{"num_hidden_layers": 9, "hidden_size": 384, "num_attention_heads": 6, "num_key_value_heads": 6, "head_dim": 64, "intermediate_size": 1536, "vocab_size": 8192, "hidden_act": "gelu", "norm": "layernorm", "norm_place": "pre", "norm_eps": 1e-05, "positions": "learned", "qk_norm": false, "attn_scale": 0.125, "bias": "none", "tie_word_embeddings": true, "parallel_block": false, "init": "trunc", "init_std_qkv": 0.0322, "init_std_o": 0.0322, "init_std_up": 0.0322, "init_std_down": 0.0161, "optimizer": "adamw", "learning_rate": 0.000848, "beta1": 0.9, "beta2": 0.95, "weight_decay": 0.11, "lr_head": 0.00717, "max_grad_norm": 2.0, "warmup_steps": 269, "schedule": "wsd", "decay_fraction": 0.844, "decay_shape": "sqrt", "final_lr_fraction": 0.05, "batch_tokens": [32768, 65536, 98304], "max_seq_len": 256, "doc_mask": false, "train_tokens": 675200000, "max_steps": 10788, "dataset": "wikipedia_en"}
MLP neurons of a small language model. Each row is named by its layer, matrix (down: output weights) and neuron, and shows model dimensions 304-367. Each number is 50 + 12 x the weight over its row's rms, rounded and kept within 0 to 99.
Before each neuron's rows, "fires before" lists the tokens most often just after its 100 highest values on Wikipedia text that the model never trained on.

fires before: "9", " States", " ", "8", " century", "-"
L6.down812:35 47 43 57 63 62 54 31 49 41 55 44 64 39 70 53 54 62 50 52 44 71 50 64 50 50 54 63 56 53 78 58 55 47 42 81 59 33 51 55 61 49 25 24 38 69 46 52 66 48 25 53 52 50 26 32 77 58 72 45 40 67 45 45

fires before: "|", "-", "\n", " /", "|---|---|", " "
L5.down1380:44 72 55 43 44 49 53 55 42 40 67 52 42 66 71 44 44 47 51 73 55 40 41 48 42 45 47 88 66 55 40 55 51 43 69 49 74 67 41 57 47 44 41 41 68 31 49 37 24 53 70 53 65 47 50 44 54 39 57 26 36 20 37 48

fires before: ".", " |", " January", "---|---|---|---|"
L6.down280:53 57 53 43 40 34 41 62 37 45 59 48 54 41 60 26 64 43 54 67 43 63 39 45 59 43 41 41 49 74 42 63 46 62 33 68 52 54 49 61 59 46 44 64 56 57 57 73 56 44 65 57 48 48 42 53 61 71 67 36 55 52 34 60

fires before: "9"
L6.down679:54 41 46 53 58 58 49 45 36 68 37 51 64 27 39 54 72 50 69 42 69 33 46 65 68 40 64 65 46 61 77 61 51 40 67 52 58 53 42 38 59 49 50 45 57 54 65 62 58 53 54 43 37 50 40 09 58 50 51 42 23 36 54 49

fires before: "."
L6.down1361:51 31 79 57 38 48 45 36 41 60 84 67 62 49 46 48 48 48 50 67 44 44 56 79 36 57 46 58 43 49 63 58 31 35 54 54 67 45 60 71 54 61 33 45 52 45 63 38 38 56 65 20 35 39 53 53 38 66 29 53 32 44 31 40

fires before: ",", " and", " "
L5.down649:54 48 54 50 45 54 49 49 40 52 57 46 28 45 60 47 42 44 48 67 66 48 45 51 36 39 62 60 43 61 40 41 39 65 35 42 65 65 41 49 34 50 57 63 52 35 71 39 57 34 69 38 41 64 62 56 51 38 53 20 60 32 55 64

fires before: "2", ",", "0", "3", "9", "1"
L5.down188:51 49 54 43 38 47 41 47 48 46 62 37 56 33 51 72 36 39 48 56 55 36 44 21 38 33 60 70 47 60 48 69 34 56 60 43 40 73 40 52 40 39 44 52 73 48 60 56 49 55 41 63 46 65 54 40 66 38 64 55 67 67 38 46

fires before: "s", " the", "ed", "t"
L6.down631:51 48 77 51 65 64 34 76 35 55 51 75 55 49 53 43 49 57 26 57 42 50 49 75 52 52 56 76 30 49 69 41 74 54 71 62 32 43 40 62 48 51 45 58 48 63 42 24 66 40 51 74 34 59 58 27 39 56 59 33 72 28 25 81

fires before: "7", "8", "6", "list"
L6.down75:33 54 47 32 72 54 47 46 44 40 31 71 48 40 59 49 33 68 56 39 56 46 61 66 61 57 48 70 54 51 50 56 56 34 51 65 47 57 52 52 56 61 37 47 45 55 29 39 56 62 48 32 58 71 48 42 59 36 44 45 56 57 41 53

fires before: " ", " |", "2", "4", "9", "."
L5.down1198:49 45 72 49 46 56 55 55 52 59 45 59 58 59 57 34 57 37 60 38 55 67 45 51 28 29 36 48 55 50 55 73 42 48 60 67 33 63 52 57 32 34 56 30 32 45 50 53 50 63 44 61 62 72 46 63 65 51 60 53 37 52 49 48

fires before: "rum", "er", " |"
L5.down937:45 52 33 30 47 45 70 30 55 48 53 43 50 72 50 45 57 53 65 36 34 52 33 32 50 46 47 40 52 58 59 77 39 41 51 44 32 47 50 26 50 53 59 52 46 42 30 62 47 62 59 65 73 66 44 12 87 17 58 52 59 62 45 37

fires before: "\"", "\".", " ", "\","
L6.down352:64 49 34 39 58 36 58 57 61 61 64 49 58 50 49 44 40 39 46 55 51 59 44 46 49 50 51 76 49 47 57 53 53 59 57 32 58 72 53 47 61 38 56 54 79 39 39 36 37 56 67 43 50 40 49 37 61 51 61 44 50 23 52 56

fires before: "==", " ==", "===", " and", " ==="
L5.down61:40 52 40 42 54 32 65 43 47 38 41 65 55 32 57 28 53 60 73 40 53 44 47 50 36 45 46 54 42 54 61 56 62 54 46 29 73 42 60 61 41 30 48 43 55 30 48 47 49 42 71 63 33 31 40 56 58 49 48 50 61 52 55 58

fires before: " |", ":", ",", "s"
L5.down1469:32 49 47 51 70 48 79 82 46 61 37 63 57 45 26 50 48 53 46 31 40 49 50 34 38 49 27 68 47 53 56 48 51 60 62 34 46 59 40 58 47 59 68 29 34 76 39 44 56 48 27 38 51 58 75 55 56 51 62 61 57 59 50 31

fires before: " |", "==", " ==", ":", "|"
L5.down619:54 47 48 54 63 62 38 53 52 58 59 56 54 56 39 36 57 51 40 49 45 38 57 37 50 50 77 60 69 29 50 35 53 48 51 37 36 48 51 43 46 54 62 65 43 31 53 45 40 40 49 50 47 83 41 65 39 58 57 35 54 62 37 52

fires before: " |", "a", ";", "/", "–"
L5.down1191:71 53 69 62 28 35 68 42 28 47 51 61 44 51 36 42 34 51 56 50 52 65 46 63 53 31 50 45 55 66 65 43 49 36 63 58 42 56 58 58 42 44 44 74 46 64 48 47 51 40 45 75 48 55 62 49 53 15 50 58 70 53 66 43

fires before: " of"
L6.down1529:50 58 46 43 38 71 32 53 51 49 57 35 52 66 64 56 28 57 55 58 44 52 45 57 67 51 52 66 52 37 47 52 82 45 64 44 52 53 37 51 50 57 46 47 58 49 60 43 51 54 68 47 49 61 63 58 39 52 55 50 60 45 56 44

fires before: "\n", "|", " ", " |"
L5.down906:42 47 52 52 35 57 43 54 48 48 65 61 59 46 34 51 53 45 56 72 45 61 59 35 47 18 48 75 67 59 61 76 39 71 49 53 55 43 42 52 33 47 35 54 19 76 55 32 28 45 28 45 76 48 60 46 51 48 71 56 52 51 42 72

fires before: " |"
L6.down1499:55 50 58 53 46 38 46 24 61 62 60 41 35 50 52 57 35 48 24 48 28 55 53 42 33 49 58 34 34 47 71 44 50 38 51 42 41 63 38 56 38 53 52 36 55 42 40 57 54 60 37 34 53 54 49 78 54 63 39 55 67 53 46 21

fires before: " |", "s", ";", ":", "\n", " of"
L6.down1480:35 84 49 55 54 38 42 62 43 35 42 51 59 51 48 56 33 46 53 48 48 45 61 57 57 46 67 49 41 56 55 40 48 38 65 34 51 58 50 67 38 50 60 67 45 54 31 70 61 37 53 67 39 56 69 57 44 72 49 48 58 59 46 32

fires before: " |", " (", ":", "(", " score", " rating"
L6.down1282:25 45 36 54 72 57 53 68 69 33 69 42 44 68 55 36 49 45 39 45 54 41 70 54 60 48 53 46 33 58 55 42 51 58 45 38 53 28 37 56 40 29 57 73 50 46 58 43 58 50 30 36 61 48 61 40 54 47 73 52 59 52 40 42

fires before: "\n"
L5.down9:53 53 57 50 30 47 63 64 49 53 46 57 59 63 44 51 38 53 57 60 54 29 65 61 77 49 46 54 47 52 44 36 36 39 37 26 57 38 53 54 39 54 50 73 41 37 52 47 44 50 49 63 45 56 52 50 55 66 57 43 60 25 43 59

fires before: "0", "mp", ",", " million", "5"
L6.down969:56 42 61 77 40 44 49 41 34 66 62 40 36 58 52 56 33 43 53 62 45 65 39 54 37 55 58 39 53 43 57 36 28 23 66 52 70 47 60 57 69 44 60 58 45 68 81 51 30 80 71 67 61 43 66 44 51 58 21 47 45 50 44 62

fires before: "|", " |", "s", " Angeles", " /", " life"
L6.down159:33 64 52 43 48 32 43 45 59 56 53 57 59 23 49 55 71 55 59 53 44 49 45 53 51 55 67 36 84 51 56 56 47 46 50 61 66 52 51 62 50 35 60 67 47 43 59 72 59 51 58 49 49 39 62 62 38 62 52 47 47 59 47 43

fires before: "0", "2"
L6.down1419:60 34 63 65 48 68 37 38 61 35 21 57 59 40 72 60 64 52 56 63 42 57 62 41 61 33 51 54 60 74 58 36 61 61 58 69 53 50 48 45 47 50 28 59 51 56 53 59 24 71 55 38 48 44 47 60 52 47 68 47 38 47 51 57

fires before: ":", " ", " of"
L5.down737:31 60 45 45 43 58 70 59 62 56 66 53 63 40 50 47 51 52 61 47 42 66 53 35 59 53 55 60 60 68 39 44 33 62 58 64 65 48 39 46 36 49 60 54 46 45 30 72 62 36 49 52 46 51 62 39 46 55 45 61 67 52 38 61

fires before: "0", "5"
L6.down444:69 59 56 49 45 38 51 28 50 61 51 45 45 63 28 31 22 45 34 38 39 44 55 35 46 48 53 45 63 35 65 53 61 37 53 51 51 37 48 69 40 41 35 58 40 53 55 36 63 57 58 53 32 68 47 32 28 41 49 70 50 57 39 41

fires before: ".", " to"
L6.down251:26 63 68 47 39 44 48 66 57 54 62 30 48 39 72 60 34 78 43 47 62 72 72 76 60 61 44 47 65 52 44 39 63 37 47 48 41 51 54 48 51 45 61 51 40 46 49 44 56 50 43 60 49 45 59 42 44 61 54 56 66 40 58 42

fires before: "0", "1", "-", " the", "t", "6"
L6.down1236:51 43 34 54 48 52 49 48 44 44 61 43 37 54 39 44 50 40 54 40 42 42 52 55 42 40 39 50 32 46 37 58 43 39 29 47 30 32 64 53 45 68 50 46 55 63 34 44 38 49 45 47 44 47 44 45 72 34 54 66 44 32 49 38

fires before: " ", "en"
L6.down528:77 56 53 49 34 44 60 59 51 67 67 49 48 50 43 61 56 54 32 50 55 56 62 54 44 44 53 53 42 55 50 54 32 37 68 66 54 55 65 45 30 45 27 47 38 38 64 68 68 65 37 55 53 50 59 69 39 36 32 35 36 17 37 37

fires before: " ", " the"
L5.down1519:42 60 67 68 66 51 89 44 60 38 46 50 37 31 43 34 71 35 45 55 46 57 56 55 36 51 63 55 29 69 68 69 40 46 68 55 46 64 54 45 57 43 53 51 45 54 63 70 53 49 56 51 29 62 56 58 54 64 28 43 62 37 54 49

fires before: "ed", "ing", "er", " by"
L5.down268:55 55 69 40 68 52 51 27 42 51 52 48 25 41 75 48 48 46 60 43 28 38 61 62 35 47 66 29 53 33 68 46 44 42 55 36 27 37 35 54 50 49 43 51 59 56 41 39 39 41 65 34 35 50 53 63 66 47 68 61 47 54 54 58

fires before: " "
L6.down1504:39 39 41 60 44 47 52 47 69 30 70 53 48 41 72 54 44 86 64 56 58 53 65 45 37 70 43 61 75 56 50 66 69 44 59 52 46 44 68 38 57 48 43 11 72 47 55 41 48 68 57 28 52 64 54 78 67 37 49 54 58 49 54 46

fires before: "s", "e", "er"
L5.down217:31 33 69 63 36 47 54 54 31 57 38 43 53 50 77 40 63 50 47 62 42 42 58 53 39 53 46 52 56 51 56 60 21 46 47 52 41 52 53 54 44 58 61 59 69 47 53 55 61 52 57 50 59 72 43 42 81 58 40 54 42 47 57 60

fires before: " |", ".", "4", " Ra"
L5.down440:34 62 52 65 29 25 51 40 38 58 42 49 60 46 59 49 51 43 68 45 30 54 48 56 59 33 46 52 45 68 49 64 47 62 50 40 52 59 44 72 60 54 46 55 38 66 52 66 63 43 29 51 44 47 43 38 63 55 20 32 47 70 11 52

fires before: " |", ";", "%", " "
L5.down294:67 30 63 69 22 56 34 39 46 40 64 59 64 57 40 49 23 53 48 39 47 36 48 53 56 51 61 50 41 53 48 46 50 53 58 48 67 35 70 54 38 69 40 62 74 74 43 53 38 64 62 52 71 66 48 68 54 60 55 59 59 45 32 40

fires before: " |", ".", "Source", ","
L5.down900:65 41 50 48 54 57 48 38 13 38 47 59 57 58 70 51 50 36 36 59 45 50 37 49 40 44 67 58 51 52 65 49 82 49 47 63 56 61 63 48 44 50 22 45 58 60 56 57 47 38 37 30 36 47 51 69 47 65 37 44 57 53 45 25

fires before: "s"
L6.down343:39 36 80 48 47 44 54 50 36 50 53 49 31 35 61 26 43 59 49 63 60 53 38 56 42 57 60 60 40 44 57 73 45 56 44 61 46 56 57 41 15 38 51 39 36 49 32 58 43 38 45 45 42 62 47 66 51 47 56 46 49 47 64 51

fires before: "\n"
L5.down281:61 54 51 41 66 37 27 38 41 75 53 74 54 58 80 42 32 54 33 32 49 56 64 38 66 40 46 42 44 32 57 40 61 65 49 80 33 41 45 54 43 49 52 57 56 35 48 39 36 55 56 75 56 52 39 63 43 51 29 67 49 62 62 67

fires before: " |", "s"
L6.down1059:61 57 78 61 41 49 40 53 58 52 57 62 57 38 57 57 56 37 67 41 59 48 53 32 44 36 53 48 56 58 47 58 51 59 55 55 53 63 47 49 35 52 54 71 58 58 32 51 63 57 33 62 61 68 56 47 24 56 74 57 59 35 47 38

fires before: " |", " ", "ğ", ":"
L5.down924:55 49 44 43 70 37 41 55 55 61 74 41 57 43 63 37 51 71 50 43 49 70 15 52 57 37 52 58 41 41 57 54 67 58 26 73 51 38 48 70 37 45 49 59 58 53 84 35 37 72 35 45 44 45 38 39 52 39 44 46 52 61 63 45

fires before: ":", " |", "0"
L5.down883:45 65 54 47 60 72 41 59 39 40 49 43 43 44 40 58 57 32 60 46 43 54 49 40 46 74 48 61 60 37 42 64 06 59 40 56 32 46 46 44 48 48 50 26 37 53 65 51 39 47 41 38 46 29 61 73 52 48 60 47 66 61 47 58

fires before: ",", " he"
L6.down1486:55 69 59 46 53 52 45 68 51 42 42 50 67 40 63 50 35 43 39 54 47 36 54 56 61 36 65 59 75 32 33 54 57 37 71 43 42 60 43 58 54 38 50 30 47 50 61 55 61 61 61 72 35 48 70 28 58 57 39 39 64 57 39 61

fires before: "3", "2", "4", "6"
L6.down1507:61 34 50 65 60 46 83 51 54 34 31 27 40 79 46 46 37 42 51 33 32 59 45 44 34 54 34 40 42 50 43 52 34 44 29 62 51 55 50 51 40 41 31 41 52 64 46 47 49 57 65 52 62 49 55 92 31 54 28 61 36 41 56 70

fires before: ",", ".", " and", " of", " who", "\n"
L5.down580:43 37 58 34 43 51 59 71 57 56 40 49 66 59 50 62 43 47 42 39 52 42 44 52 48 61 43 71 58 41 58 43 18 38 55 44 33 54 54 49 50 49 76 39 39 36 55 67 62 48 57 61 45 51 45 64 55 52 56 45 52 38 31 46

fires before: " ", " the", ","
L6.down821:55 46 51 52 49 43 67 39 48 57 49 73 48 56 47 52 53 61 41 07 41 64 20 64 30 38 65 44 55 43 51 46 67 47 42 73 77 56 77 51 44 54 59 48 54 41 67 35 54 45 49 45 38 21 47 62 61 43 51 24 59 46 30 77

fires before: "7", "8", "6"
L6.down355:32 42 68 41 52 25 60 50 51 61 53 50 39 59 59 45 42 63 54 29 31 54 53 53 52 38 45 48 59 50 44 60 51 60 55 57 46 42 44 48 44 44 35 62 36 43 38 48 51 70 52 74 78 76 55 57 51 58 44 53 55 46 38 56

fires before: "s", " to", "ing", " of", " (", " was"
L5.down1316:41 60 38 50 58 37 62 60 38 80 81 47 46 44 32 60 44 65 59 49 59 68 39 37 55 36 47 50 52 37 49 40 47 34 48 55 61 91 29 19 66 48 32 35 51 49 69 74 54 65 49 40 43 36 51 44 60 52 56 51 64 37 27 44

fires before: " |", "\n"
L6.down680:53 44 50 50 62 62 37 36 41 62 49 40 72 48 37 57 25 75 44 36 37 58 57 54 71 50 46 41 41 29 46 38 40 45 54 52 43 64 55 66 57 48 48 48 45 71 38 68 54 65 54 30 56 54 49 67 47 47 81 64 43 52 35 58

fires before: "s", " the"
L5.down1354:64 39 57 56 40 46 45 71 52 54 61 41 38 37 63 40 36 49 50 40 30 55 62 44 64 42 55 67 70 67 43 56 57 59 54 61 57 56 62 25 72 51 49 51 54 37 54 52 37 37 61 39 46 49 40 46 54 71 80 46 49 62 49 63

fires before: " ==", "==", "th", "7", "0"
L5.down410:36 43 47 46 37 44 53 59 64 46 60 51 59 24 73 45 47 52 56 52 55 44 45 50 43 49 49 49 48 62 35 56 38 64 36 52 31 56 44 66 58 49 62 53 48 42 52 52 78 32 46 61 44 45 40 45 56 32 25 55 46 43 56 52

fires before: "\n", "---|---|---|---|"
L5.down302:54 50 49 85 40 45 63 55 53 64 49 53 65 41 47 42 60 24 54 58 54 62 40 64 65 53 55 46 63 75 53 64 36 53 86 38 46 60 51 42 41 65 63 71 43 45 38 66 49 57 48 64 40 51 51 56 66 45 45 63 66 67 67 41

fires before: " |", ":", "'"
L6.down1151:40 62 31 44 69 45 64 60 34 56 31 62 44 41 54 42 62 49 39 42 47 64 57 45 49 43 33 67 52 47 67 62 27 54 48 43 56 31 63 37 51 58 54 50 51 48 25 59 51 54 61 41 43 31 65 53 47 20 47 65 29 55 43 37

fires before: ".", "-", " |"
L5.down668:77 38 55 43 57 46 34 66 56 51 71 51 31 25 30 36 51 39 46 66 58 49 36 64 50 43 25 54 49 23 45 56 51 70 62 51 33 60 58 61 59 49 62 65 62 61 42 69 39 66 66 41 56 51 25 69 54 36 36 31 60 62 46 52

fires before: ",", " in", ".", " and"
L5.down1127:54 33 57 55 57 40 39 54 69 26 53 57 72 49 61 58 57 39 44 66 50 60 37 33 37 53 53 29 55 66 52 43 55 32 41 39 47 49 55 51 49 52 36 73 42 47 46 42 71 53 45 63 67 61 59 76 55 51 62 57 61 59 32 39

fires before: " ", " |", "s", "ár"
L6.down1260:58 60 54 55 49 38 39 43 28 73 80 59 58 48 59 51 60 45 55 58 49 42 24 50 47 24 47 48 51 68 56 43 55 67 26 50 33 37 52 52 48 57 54 75 47 73 62 46 37 49 62 37 60 60 47 45 80 41 43 58 54 56 71 46

fires before: " |", "%"
L6.down952:58 37 52 53 23 50 46 25 34 66 60 54 53 66 64 71 58 51 52 56 45 61 18 43 52 46 70 19 45 40 60 38 29 44 49 47 55 70 43 71 40 40 62 39 33 58 29 59 34 59 32 51 24 44 42 49 38 59 58 60 56 73 58 31

fires before: "\n"
L6.down345:59 24 53 60 41 37 55 46 35 52 48 52 60 32 48 48 56 31 62 53 68 34 60 46 61 44 54 65 64 67 58 41 33 28 52 62 46 52 52 45 47 39 51 35 42 25 44 74 48 64 35 82 65 51 57 41 56 55 33 35 42 26 38 56

fires before: "4", "6", "3", "2", "7"
L6.down1265:40 55 45 48 53 69 62 70 31 57 43 60 54 35 49 42 46 48 40 36 64 57 53 40 73 51 27 58 51 44 51 58 65 45 39 58 63 46 71 60 66 41 48 63 50 48 66 62 35 55 50 42 63 40 71 50 65 52 59 64 46 41 43 49

fires before: " of", "s", " was"
L5.down1064:59 65 46 43 44 67 51 79 47 56 73 39 39 43 49 59 26 77 38 40 56 53 49 41 55 46 67 56 45 51 26 59 62 30 66 39 49 53 68 53 62 40 52 52 68 40 54 58 47 34 53 51 37 29 49 32 67 43 53 18 36 38 55 34

fires before: ")", " ", "D"
L5.down1097:21 57 64 42 50 35 51 32 50 44 71 67 48 28 58 44 42 34 52 60 76 59 65 43 55 27 64 36 46 55 61 47 69 52 67 75 56 62 67 25 33 52 47 68 61 48 27 69 52 49 52 62 84 53 42 44 58 94 56 41 56 57 28 68

fires before: " |", "ve"
L6.down644:52 45 51 51 42 39 65 48 40 42 29 71 35 37 35 52 54 56 61 51 48 48 38 46 40 38 69 40 56 44 60 76 30 48 61 66 48 63 39 47 59 52 66 47 38 46 55 70 62 36 67 55 62 56 53 62 33 50 65 41 42 34 28 44

fires before: " |", ","
L6.down25:43 66 39 31 50 70 45 67 42 49 38 60 34 45 68 27 40 60 22 56 40 36 56 51 71 52 41 58 49 50 45 71 51 37 43 48 40 40 35 44 38 66 55 28 53 49 54 68 38 71 32 37 56 46 44 54 39 49 58 49 63 40 62 43

fires before: "0", "1", "s", "ment"
L6.down1019:57 60 59 41 49 65 55 58 52 37 57 73 37 40 79 46 37 57 29 44 45 31 60 48 58 60 55 58 49 51 34 48 63 33 43 35 35 30 66 66 41 65 39 44 48 64 36 47 70 61 28 41 42 32 64 50 60 38 46 40 54 43 66 59

fires before: " ", " (", ":"
L6.down959:58 66 47 37 46 47 57 29 38 38 64 44 65 39 48 34 39 60 65 44 32 61 37 50 37 61 54 48 51 58 60 43 66 55 39 35 69 77 36 49 38 36 55 30 71 48 41 41 72 57 60 33 47 55 49 44 64 65 60 54 58 56 48 42

fires before: " ", "es", "ions", "ion", "\n", " /"
L5.down1478:49 46 46 53 23 40 28 58 50 31 50 59 58 58 59 75 50 48 50 66 64 56 56 54 53 49 56 32 39 57 48 56 49 40 46 27 34 34 37 66 53 73 62 48 42 10 55 48 51 41 33 39 45 56 58 62 66 49 58 54 50 52 70 53

fires before: " |", "5", "ed", "6", " of", "4"
L6.down789:48 76 52 70 50 51 54 37 48 38 57 39 56 69 27 58 30 43 43 26 37 48 61 39 55 53 50 44 54 41 58 48 36 54 53 37 27 57 44 51 35 48 57 44 43 57 38 46 58 60 62 60 64 57 33 56 43 45 55 59 52 75 59 47

fires before: " |", ":", " life", "ities"
L6.down608:52 54 46 53 38 49 35 37 56 40 43 67 68 32 33 70 67 55 53 25 56 51 56 55 58 26 46 48 67 51 54 55 43 35 48 43 75 72 45 39 28 48 61 55 41 76 48 72 63 48 45 58 50 29 60 42 53 74 46 53 54 52 52 42

fires before: " ", " the", " as", ":"
L5.down782:41 73 51 50 45 44 51 74 70 63 45 58 47 62 21 27 62 66 70 66 56 65 32 43 44 53 47 51 44 17 39 51 57 53 65 30 40 70 66 62 51 41 45 47 47 52 43 71 58 36 46 65 57 43 54 50 45 25 54 50 44 28 40 40

fires before: "9"
L6.down450:47 40 38 42 75 52 75 51 27 54 34 44 55 42 57 66 62 46 50 56 55 63 60 66 57 44 64 69 58 63 55 54 53 68 71 67 31 51 62 40 53 45 42 40 72 44 62 54 61 70 52 48 31 41 38 50 49 47 49 59 32 49 52 40